MLP neurons of a small language model. Each row is named by its layer, matrix (gate and up: input weights) and neuron, and shows model dimensions 112-175. Each number is 200 + 20 x the weight over its row's rms, rounded and kept within 0 to 999. A neuron's up and down rows have the sign that makes its largest values positive.
After each neuron's rows, "fires in" lists the words (lower case) most often at its 100 highest values on Wikipedia text that the model never trained on.

L2.gate473,196,205,170,219,208,242,176,171,210,205,194,185,214,201,188,195,209,231,219,224,225,217,163,219,222,186,221,190,210,192,192,210,184,204,181,210,188,212,204,221,221,180,177,209,207,167,183,200,154,182,228,201,194,189,209,200,213,192,182,157,196,215,178,193
L2.up473,192,199,178,244,179,210,169,193,217,243,214,179,214,189,174,202,207,211,196,192,201,205,171,191,182,223,206,173,200,173,246,203,199,202,212,213,195,198,220,189,236,184,172,220,189,176,169,224,187,169,241,232,186,172,197,190,232,184,183,201,201,205,182,203
fires in: "road", "high", "investment", "ship", "highway", "ground"

L2.gate430,219,173,172,198,194,216,191,208,181,233,191,214,223,195,190,199,182,205,206,190,191,219,203,205,201,222,175,179,180,195,151,202,161,246,191,237,207,236,204,195,226,218,210,204,213,177,186,198,203,231,189,188,173,158,206,204,213,201,196,187,208,207,184,199
L2.up430,211,197,226,193,189,179,219,190,186,207,173,198,211,183,216,237,172,188,175,230,210,178,233,184,200,193,198,214,203,186,214,170,173,180,178,191,162,213,221,214,197,218,209,155,197,210,167,242,194,196,229,174,215,219,201,212,208,264,216,222,180,210,198,190
fires in: "university", "congress", "writer", "premier", "conservative", "labour"

L3.gate401,201,166,185,204,218,182,221,184,189,238,182,226,213,185,203,189,188,189,236,176,221,189,229,226,219,189,211,172,180,206,203,206,194,206,193,183,195,196,161,232,176,201,178,119,146,189,199,194,222,204,205,146,216,187,200,196,187,206,208,180,209,221,219,193
L3.up401,229,197,203,181,174,199,219,195,193,239,203,233,204,158,235,195,218,165,150,224,169,216,219,220,152,193,211,208,225,213,192,157,195,220,184,160,215,180,170,174,234,168,183,241,178,227,170,203,207,201,204,164,181,226,186,197,218,188,177,173,213,201,181,242
fires in: "as", "where", "and", "what", "until"

L2.gate2,224,173,199,208,217,236,206,187,215,244,201,179,175,226,203,196,216,193,192,172,205,220,154,212,208,182,181,205,180,199,236,200,204,182,190,197,223,203,168,168,197,188,195,190,155,205,192,200,180,221,207,199,196,190,208,203,151,184,207,180,206,228,199,219
L2.up2,206,226,196,210,195,173,210,173,176,205,212,208,197,190,198,190,170,228,174,170,162,186,181,178,232,208,240,207,168,181,209,162,207,186,216,203,191,223,210,231,230,220,204,190,146,199,193,188,197,166,212,229,221,180,207,181,181,194,208,209,203,201,191,209
fires in: "canada", "due", "example", "international", "european", "championship"

L3.gate499,202,212,195,213,156,186,215,179,210,249,205,181,179,207,164,183,197,178,249,210,174,194,174,217,201,186,210,194,216,215,175,247,177,212,218,192,167,202,176,185,232,163,186,188,215,191,205,198,205,209,224,160,212,201,211,195,179,181,170,179,200,167,170,227
L3.up499,225,179,205,203,213,209,190,193,232,235,213,191,252,222,179,201,150,187,228,200,200,220,198,176,198,208,193,173,151,193,241,183,193,212,208,212,205,214,197,181,201,217,188,200,215,194,188,201,192,189,146,206,169,232,178,204,221,225,181,200,184,168,240,215
fires in: "this", "these", "its", "followed", "no", "their"

L3.gate252,213,211,214,211,196,200,186,214,218,201,185,179,221,221,231,194,259,228,206,224,182,181,174,192,200,199,202,163,197,231,238,168,204,246,173,181,201,200,193,217,230,214,211,223,212,182,236,188,182,216,226,166,203,190,187,185,184,206,201,214,227,210,184,203
L3.up252,194,216,219,212,188,194,227,179,175,183,236,179,201,206,201,204,218,184,203,205,193,223,174,206,179,160,175,173,213,191,175,180,180,228,197,211,233,198,187,168,216,189,228,183,208,197,179,200,180,165,191,157,205,183,183,235,197,221,183,220,209,237,181,211
fires in: "the", "a", "no"

L2.gate269,216,210,201,185,189,184,195,188,200,221,161,199,195,224,212,227,226,223,181,178,190,198,202,210,216,210,178,199,220,232,213,178,203,229,199,175,173,260,188,196,158,233,182,198,229,221,205,185,210,187,187,169,213,204,214,200,173,224,173,185,187,202,208,160
L2.up269,194,245,198,201,224,203,202,215,257,225,206,206,155,191,213,210,217,225,199,245,214,196,213,186,173,216,238,197,220,224,185,194,233,203,222,204,173,231,189,211,191,214,198,191,206,202,184,225,210,209,169,189,220,198,239,199,203,212,192,181,193,169,170,165
fires in: "can", "will", "do", "should", "does"

L2.gate266,198,194,220,221,201,224,203,224,213,208,171,193,203,206,183,186,203,221,200,209,214,242,159,201,203,196,219,178,232,215,218,143,215,206,202,226,174,195,213,187,155,195,179,201,189,192,192,216,209,230,189,200,221,194,213,197,142,202,152,180,195,198,171,192
L2.up266,198,215,222,178,206,247,197,217,181,240,179,188,204,205,192,190,182,182,198,220,224,180,184,182,182,179,196,197,236,200,221,170,191,228,195,190,150,210,222,203,184,204,193,186,203,204,192,196,201,216,243,173,172,221,203,196,153,204,190,198,176,181,190,213
fires in: "can", "would", "may", "not", "will", "could"

L3.gate101,232,194,186,207,212,205,198,204,157,227,188,206,199,202,175,184,194,171,193,185,209,210,172,210,195,200,207,230,228,194,208,187,200,235,180,197,179,198,199,242,196,201,188,220,196,188,220,163,235,183,237,214,181,171,262,186,226,194,171,215,191,189,189,207
L3.up101,201,186,217,177,208,223,198,212,235,204,197,226,214,198,201,209,147,173,190,160,191,240,210,198,190,187,180,212,214,216,219,192,200,190,230,182,209,171,175,203,200,227,182,196,188,207,196,198,211,201,160,176,181,213,218,188,205,234,190,159,209,186,218,198
fires in: "received", "until", "released", "announced", "since", "followed"

L3.gate506,231,210,183,208,220,176,189,184,194,202,196,204,186,200,202,202,196,207,194,195,158,212,184,211,162,197,199,228,217,214,187,196,170,182,181,215,208,183,190,186,202,224,210,207,197,223,195,203,227,226,169,181,213,164,181,188,183,234,227,190,210,203,181,191
L3.up506,184,165,217,228,207,174,200,200,173,165,243,192,202,189,196,232,173,198,189,219,194,221,215,206,196,197,195,177,212,213,167,202,217,213,152,157,197,184,209,218,220,220,161,214,208,232,225,184,221,176,201,164,203,166,206,213,206,219,185,215,184,171,205,172
fires in: "college", "university", "congress", "research", "championships"

L2.gate45,256,188,189,223,170,201,233,177,211,189,210,239,208,242,216,182,230,178,208,213,202,207,205,214,217,199,220,231,212,166,225,226,186,176,200,177,171,229,234,196,202,207,214,165,194,217,152,189,192,189,223,154,190,192,188,231,203,191,192,234,188,163,228,213
L2.up45,204,232,168,211,207,226,214,192,155,161,185,197,194,218,226,198,212,197,199,239,244,203,169,183,216,200,202,192,181,189,193,157,198,189,179,222,189,213,254,209,197,221,223,215,182,183,205,174,202,215,184,183,187,188,198,205,216,194,188,193,205,222,204,230
fires in: "henry", "us", "william", "williams", "thomas", "career"

L3.gate75,198,225,166,165,196,216,221,209,222,209,194,193,185,198,208,191,213,203,218,230,202,213,180,212,221,199,178,157,206,216,203,185,209,210,207,190,178,208,218,227,201,231,187,203,203,197,200,212,180,198,184,227,219,195,214,201,197,221,200,203,195,201,211,243
L3.up75,211,211,205,217,208,210,190,195,150,181,206,206,192,194,192,206,214,225,209,203,197,204,187,192,186,201,153,212,191,207,196,189,172,233,208,183,164,201,185,247,159,192,220,215,250,220,244,189,216,205,197,193,147,195,236,181,188,185,168,167,203,204,208,204
fires in: "can", "could", "may", "should", "not", "must"

L3.gate9,188,204,191,213,195,178,234,162,191,218,221,263,227,236,206,164,220,211,202,165,173,186,169,175,205,191,195,149,222,180,204,186,198,199,182,203,198,194,207,197,196,213,202,194,208,186,184,186,205,202,240,193,194,208,209,211,228,191,178,214,183,182,184,174
L3.up9,207,201,186,233,207,179,212,191,250,247,176,199,187,210,214,174,199,218,204,175,197,203,219,208,162,188,189,186,220,204,190,189,192,229,181,223,174,217,194,211,196,225,216,194,213,185,169,226,207,221,221,192,240,201,181,227,203,204,190,196,204,207,198,180
fires in: "business", "liberal", "city", "navy", "candidate", "washington"

L3.gate219,182,192,208,211,162,188,163,194,194,210,208,203,162,205,196,184,187,254,262,207,170,168,238,209,188,228,206,195,232,208,169,208,212,194,213,207,178,175,157,185,226,184,229,161,175,165,226,210,214,181,191,198,187,197,221,233,179,220,184,157,195,180,229,211
L3.up219,210,183,206,210,199,182,176,173,217,222,194,218,196,193,211,218,226,181,184,180,165,225,183,185,181,220,187,197,179,186,210,201,210,198,198,182,236,231,197,221,207,191,174,187,198,202,187,207,178,205,216,150,178,223,173,215,208,148,215,177,184,212,198,194
fires in: "6", "5", "division"

L2.gate411,181,190,170,226,181,204,204,195,205,232,200,232,196,216,211,188,184,212,188,179,204,213,209,191,162,211,183,191,226,208,194,196,188,174,213,144,199,202,198,215,201,186,195,205,195,186,173,199,189,198,187,143,205,182,211,217,214,175,186,153,181,225,230,206
L2.up411,194,199,204,206,213,183,189,154,204,218,217,215,209,189,207,196,236,208,240,182,196,195,179,226,196,170,224,199,210,209,208,211,172,193,193,157,191,209,189,216,214,191,219,217,176,189,203,176,189,208,223,194,185,192,176,196,208,183,185,182,220,159,195,203
fires in: "the", "this"

L2.gate292,247,211,208,156,229,193,225,176,199,187,214,155,204,163,181,190,203,175,236,184,206,213,259,208,196,229,150,233,189,205,187,188,230,197,223,190,174,190,159,253,188,201,244,236,210,220,197,204,217,207,207,182,208,218,204,213,211,194,179,236,194,193,190,188
L2.up292,202,206,229,153,192,229,203,228,187,194,169,174,221,200,188,218,192,204,272,212,184,220,201,239,240,190,174,202,208,186,192,201,197,178,225,225,184,186,191,238,201,205,189,216,195,220,194,161,199,212,216,171,174,205,197,204,196,173,184,170,168,231,216,216
fires in: "has", "these", "had", "determined", "website"

L3.gate86,189,236,226,199,214,185,184,244,220,211,219,201,217,192,198,232,207,201,187,178,206,202,205,206,189,238,214,187,198,216,184,220,215,211,189,200,217,181,195,168,191,187,208,220,180,173,211,198,200,219,191,158,205,177,213,244,211,201,178,179,174,182,180,208
L3.up86,161,233,177,211,222,186,167,169,221,194,166,174,223,235,185,193,219,190,187,196,201,177,195,195,210,203,216,187,221,171,200,233,202,211,209,224,244,194,194,213,177,225,219,201,181,193,209,251,199,205,198,214,189,199,207,220,216,215,197,190,202,176,174,215
fires in: "an", "a", "rank", "turnout", "all"

L3.gate78,186,211,187,205,177,170,213,211,214,220,241,168,200,203,207,214,197,165,164,175,206,183,195,211,182,165,219,206,227,217,216,199,196,215,208,202,204,202,199,185,207,152,201,190,183,199,189,177,222,158,214,183,197,196,200,214,214,180,205,235,193,207,187,224
L3.up78,149,202,209,202,175,203,208,217,212,235,183,248,172,216,180,196,237,207,239,223,249,202,185,217,169,149,159,193,221,219,214,202,168,197,198,212,209,225,221,215,175,193,189,205,227,201,207,167,206,182,190,221,204,187,193,221,223,209,197,203,223,146,208,209
fires in: "united", "until", "since", "commission", "women"

L3.gate342,173,219,207,173,207,200,230,188,207,178,231,192,208,232,200,194,185,225,218,189,189,184,189,196,201,177,212,213,223,207,194,193,218,193,198,203,217,205,160,232,189,178,187,175,184,182,196,213,212,218,189,158,194,168,164,201,216,208,176,194,185,214,201,159
L3.up342,207,189,159,196,216,196,215,189,198,230,213,214,178,188,189,147,208,214,195,191,192,197,197,196,200,213,158,218,181,189,193,180,189,160,187,199,195,189,182,211,209,231,229,176,177,192,182,210,200,189,202,170,213,181,252,201,212,183,177,181,195,203,177,195
fires in: "in", "this", "there", "with"

L3.gate469,241,207,186,201,213,178,187,192,228,187,191,214,217,234,214,232,205,178,194,184,171,197,200,208,165,226,234,178,188,213,168,177,204,196,177,208,261,222,226,202,177,193,198,211,220,226,192,193,205,201,197,226,199,201,183,268,199,218,206,198,198,206,180,202
L3.up469,255,221,154,192,194,216,229,156,203,201,175,207,212,215,204,186,196,193,164,201,213,198,200,239,191,231,227,193,181,223,193,221,224,184,178,214,200,238,211,184,227,179,199,197,213,212,174,217,212,204,189,191,194,178,196,238,207,213,193,196,161,186,231,186
fires in: "new", "san", "mississauga", "grand"

L2.gate22,188,203,199,175,201,177,218,217,200,204,210,170,175,204,167,180,189,244,215,201,211,196,205,201,195,189,218,202,229,196,196,195,191,208,221,213,214,218,239,196,182,215,221,209,193,245,195,204,170,196,212,226,268,194,208,202,202,212,231,181,197,186,204,195
L2.up22,214,188,187,205,175,202,207,184,208,199,208,210,173,211,165,187,171,228,228,193,203,216,208,220,184,216,153,205,183,220,237,204,184,177,221,201,159,191,198,207,200,220,211,173,188,201,202,205,183,207,189,206,235,201,243,198,189,217,184,195,201,184,200,202
fires in: "country", "stadium", "japan", "research", "program", "language"

L2.gate214,222,152,155,226,222,178,197,202,188,219,199,213,216,198,212,180,193,203,182,216,201,214,189,244,234,211,211,194,236,215,203,195,200,201,220,205,197,167,181,207,197,224,209,173,196,214,226,244,204,228,225,203,180,212,210,197,193,194,194,185,226,173,199,172
L2.up214,218,187,182,202,248,195,204,159,194,201,179,193,197,218,176,222,200,214,226,163,177,211,181,218,188,164,180,199,197,186,198,205,188,184,192,195,210,243,205,215,215,176,193,168,150,208,217,183,192,187,237,203,199,208,234,185,214,188,177,191,196,182,173,241
fires in: "until", "at", "as", "announced", "isaac", "scored"

L3.gate350,201,193,166,212,210,207,192,194,200,193,229,191,206,208,163,211,203,199,218,209,210,156,201,214,172,198,204,201,214,174,205,198,223,177,164,186,206,177,224,208,215,235,193,134,199,190,176,171,184,222,214,194,199,179,177,177,193,217,191,187,247,192,160,208
L3.up350,231,217,196,229,215,202,205,180,203,199,210,203,197,195,192,183,183,203,133,190,202,210,171,200,198,190,158,235,198,220,182,190,205,206,224,126,222,213,158,180,193,215,184,215,217,200,209,207,239,187,203,190,192,172,224,186,149,203,189,195,209,234,223,222
fires in: "in", "during"

L3.gate18,216,178,209,188,223,202,259,201,193,228,213,216,207,173,179,195,198,181,213,175,210,217,206,176,171,226,169,210,240,192,196,181,229,215,205,174,212,192,178,217,172,218,259,221,222,181,225,210,196,189,224,226,192,243,179,201,198,234,207,220,182,182,209,218
L3.up18,249,194,214,200,203,235,209,206,181,185,188,208,205,153,155,228,175,206,187,177,210,183,206,184,204,249,217,204,223,215,219,230,231,201,181,175,197,188,179,184,222,229,183,180,191,195,190,248,221,206,203,196,197,183,201,203,198,225,185,176,189,187,214,211
fires in: "been", "never", "originally", "being", "be", "was"

L3.gate468,196,158,219,209,191,193,237,159,211,174,179,190,236,181,199,187,198,190,209,212,175,227,188,199,214,192,225,192,211,208,204,186,183,183,203,168,186,209,235,180,173,225,236,200,206,245,174,214,231,233,211,171,200,189,210,198,203,213,199,203,163,178,181,188
L3.up468,213,183,208,230,195,217,195,205,181,206,199,199,220,177,224,217,191,193,214,201,190,198,240,207,223,198,166,184,177,154,241,211,206,212,266,175,208,225,208,180,211,185,199,230,208,199,173,200,202,189,170,200,209,180,217,208,214,196,188,180,156,190,209,227
fires in: "united", "stadium", "production", "records", "black", "water"

L3.gate50,208,188,192,185,203,155,218,194,174,192,191,193,199,239,216,212,182,184,217,213,198,194,224,209,210,207,184,236,184,169,191,143,177,193,185,215,186,172,185,216,210,174,193,189,200,196,208,208,203,221,201,162,228,186,206,191,196,233,197,265,172,210,250,200
L3.up50,184,156,188,203,221,204,184,212,197,222,197,234,201,234,239,202,204,201,192,198,222,151,163,182,200,187,200,199,207,192,229,179,214,245,159,203,215,194,165,189,173,239,234,243,204,213,194,209,197,202,211,214,206,178,191,186,212,213,183,227,202,205,225,216
fires in: "is", "be", "was", "became", "not", "it"

L3.gate189,222,221,228,196,175,177,224,187,234,162,204,209,200,181,166,183,173,246,227,192,200,193,188,202,209,193,207,196,215,233,184,189,254,213,175,222,221,214,178,188,213,216,214,195,168,194,225,200,215,235,203,227,214,208,135,228,232,174,195,172,199,225,200,183
L3.up189,203,224,189,208,211,208,216,202,199,195,212,207,209,211,190,201,184,184,203,186,215,192,168,181,209,191,161,217,218,176,208,222,186,183,205,216,241,215,209,193,226,197,176,203,222,188,192,218,216,196,172,202,231,207,193,215,211,224,212,191,214,181,219,197
fires in: "the", "la"

L3.gate171,207,198,187,229,198,209,232,210,190,241,232,189,219,174,223,201,193,225,201,206,164,231,202,198,204,161,219,184,166,175,205,181,187,242,199,205,215,184,208,197,228,186,195,179,210,160,193,162,188,183,176,165,236,180,191,228,188,209,158,155,203,222,194,190
L3.up171,196,197,208,201,251,218,203,177,212,204,198,174,219,209,182,183,158,229,189,188,195,197,186,203,170,164,186,211,211,225,165,183,197,184,188,190,164,157,169,239,186,200,223,218,224,223,206,218,181,206,193,213,175,184,204,203,212,192,157,187,189,195,181,195
fires in: "this", "product", "specific", "original"

L3.gate344,201,185,179,190,205,220,222,204,171,197,170,221,215,202,226,186,183,188,216,197,196,208,212,188,212,182,183,190,232,189,214,205,237,207,213,223,242,195,180,235,188,195,205,224,195,228,202,223,207,200,175,223,204,199,196,193,159,208,195,148,206,191,216,214
L3.up344,184,193,231,180,191,200,207,191,162,191,185,189,193,207,210,203,184,174,196,217,225,199,191,175,212,184,186,195,228,194,213,217,162,217,203,173,215,221,228,225,172,190,221,210,212,218,228,196,205,242,220,188,195,228,198,201,202,195,173,159,169,174,224,210
fires in: "not", "often", "never", "originally", "initially"

L3.gate125,217,152,245,218,180,199,234,185,203,228,210,216,226,227,190,209,206,187,209,213,246,235,179,200,204,189,186,196,211,198,231,192,209,217,185,200,224,195,204,229,175,186,219,254,227,207,191,198,189,222,204,167,214,192,202,200,256,200,187,227,181,189,192,212
L3.up125,183,184,221,210,168,205,206,210,196,186,184,191,211,185,211,194,171,198,208,203,148,235,200,189,185,208,197,230,220,196,217,228,182,257,195,218,184,203,233,216,169,210,204,231,211,219,198,219,202,213,217,187,211,183,211,173,188,196,186,167,238,167,193,241
fires in: "can", "may", "politician", "russia", "footballer", "group"

L3.gate292,220,223,187,206,197,187,229,214,187,217,223,172,165,160,215,164,190,199,204,218,228,171,185,189,180,175,193,170,198,197,191,220,244,201,195,212,194,203,227,208,228,182,231,213,217,223,176,199,196,203,168,207,219,210,213,250,173,201,204,209,208,200,191,185
L3.up292,200,206,161,189,201,203,202,208,188,200,203,200,199,211,217,204,189,213,228,185,182,216,172,180,182,217,194,155,230,215,198,225,237,179,181,220,205,230,196,208,201,187,191,236,191,213,171,182,211,207,194,230,228,206,215,201,197,182,201,177,196,188,163,162
fires in: "there", "length", "parents", "bibliography"

L3.gate213,198,231,189,189,188,191,204,224,182,253,193,203,244,173,186,178,185,209,209,190,221,187,193,192,210,224,168,206,155,223,214,176,221,204,186,190,192,186,200,234,208,235,268,203,211,200,238,200,240,203,208,192,209,212,205,188,224,199,203,191,215,203,223,230
L3.up213,198,184,187,189,215,214,227,205,171,169,205,231,205,215,204,168,198,189,216,240,212,172,202,156,212,210,185,219,223,202,229,188,236,195,185,190,188,177,156,219,207,211,191,177,194,213,208,249,224,193,210,216,204,222,178,194,159,202,189,176,190,192,222,194
fires in: "was", "is", "has", "never", "very"

L2.gate131,211,204,233,208,195,185,154,205,177,224,200,182,224,199,171,177,202,210,188,187,214,192,223,184,165,207,168,242,205,218,212,172,210,207,187,210,165,169,184,217,207,166,216,218,192,182,218,210,193,194,222,177,179,161,186,222,235,217,159,189,169,184,222,191
L2.up131,212,234,208,207,213,178,199,204,205,203,194,214,182,241,195,189,217,206,175,189,185,216,206,210,214,198,201,179,233,208,217,199,189,236,229,202,214,212,197,163,187,250,165,210,198,204,204,225,185,187,180,188,202,138,203,200,181,181,206,185,201,222,215,193
fires in: "can", "will", "could", "should", "must", "does"

L3.gate277,217,164,147,234,210,205,199,203,184,210,194,222,227,217,180,191,189,201,192,186,192,166,172,192,194,192,153,193,165,207,210,183,217,172,194,159,186,207,207,229,217,218,189,176,225,180,194,199,184,201,221,149,199,178,189,179,212,222,187,147,206,212,179,187
L3.up277,184,202,204,192,185,197,191,208,196,198,226,197,223,212,228,208,191,214,177,182,226,170,233,187,200,151,204,187,190,206,190,215,229,192,204,169,204,174,202,211,195,210,191,200,207,188,184,199,220,179,203,156,191,167,159,207,188,189,194,182,252,200,222,182
fires in: "after", "on", "as", "when", "despite", "during"

L2.gate146,216,163,194,210,211,189,205,173,227,212,186,168,215,215,205,173,177,206,146,176,211,222,210,178,192,179,195,185,188,185,194,216,254,199,195,237,189,227,214,222,218,180,207,209,222,204,223,222,220,175,248,197,226,177,227,206,175,199,202,186,165,220,180,213
L2.up146,217,207,194,185,210,214,197,201,231,245,196,190,167,198,203,243,216,240,210,177,210,221,189,184,192,194,179,195,199,196,181,212,183,230,213,209,223,211,224,204,223,221,210,214,212,232,191,189,172,191,223,210,183,190,203,174,198,206,218,195,200,203,177,204
fires in: "city", "made", "norway", "length", "non", "character"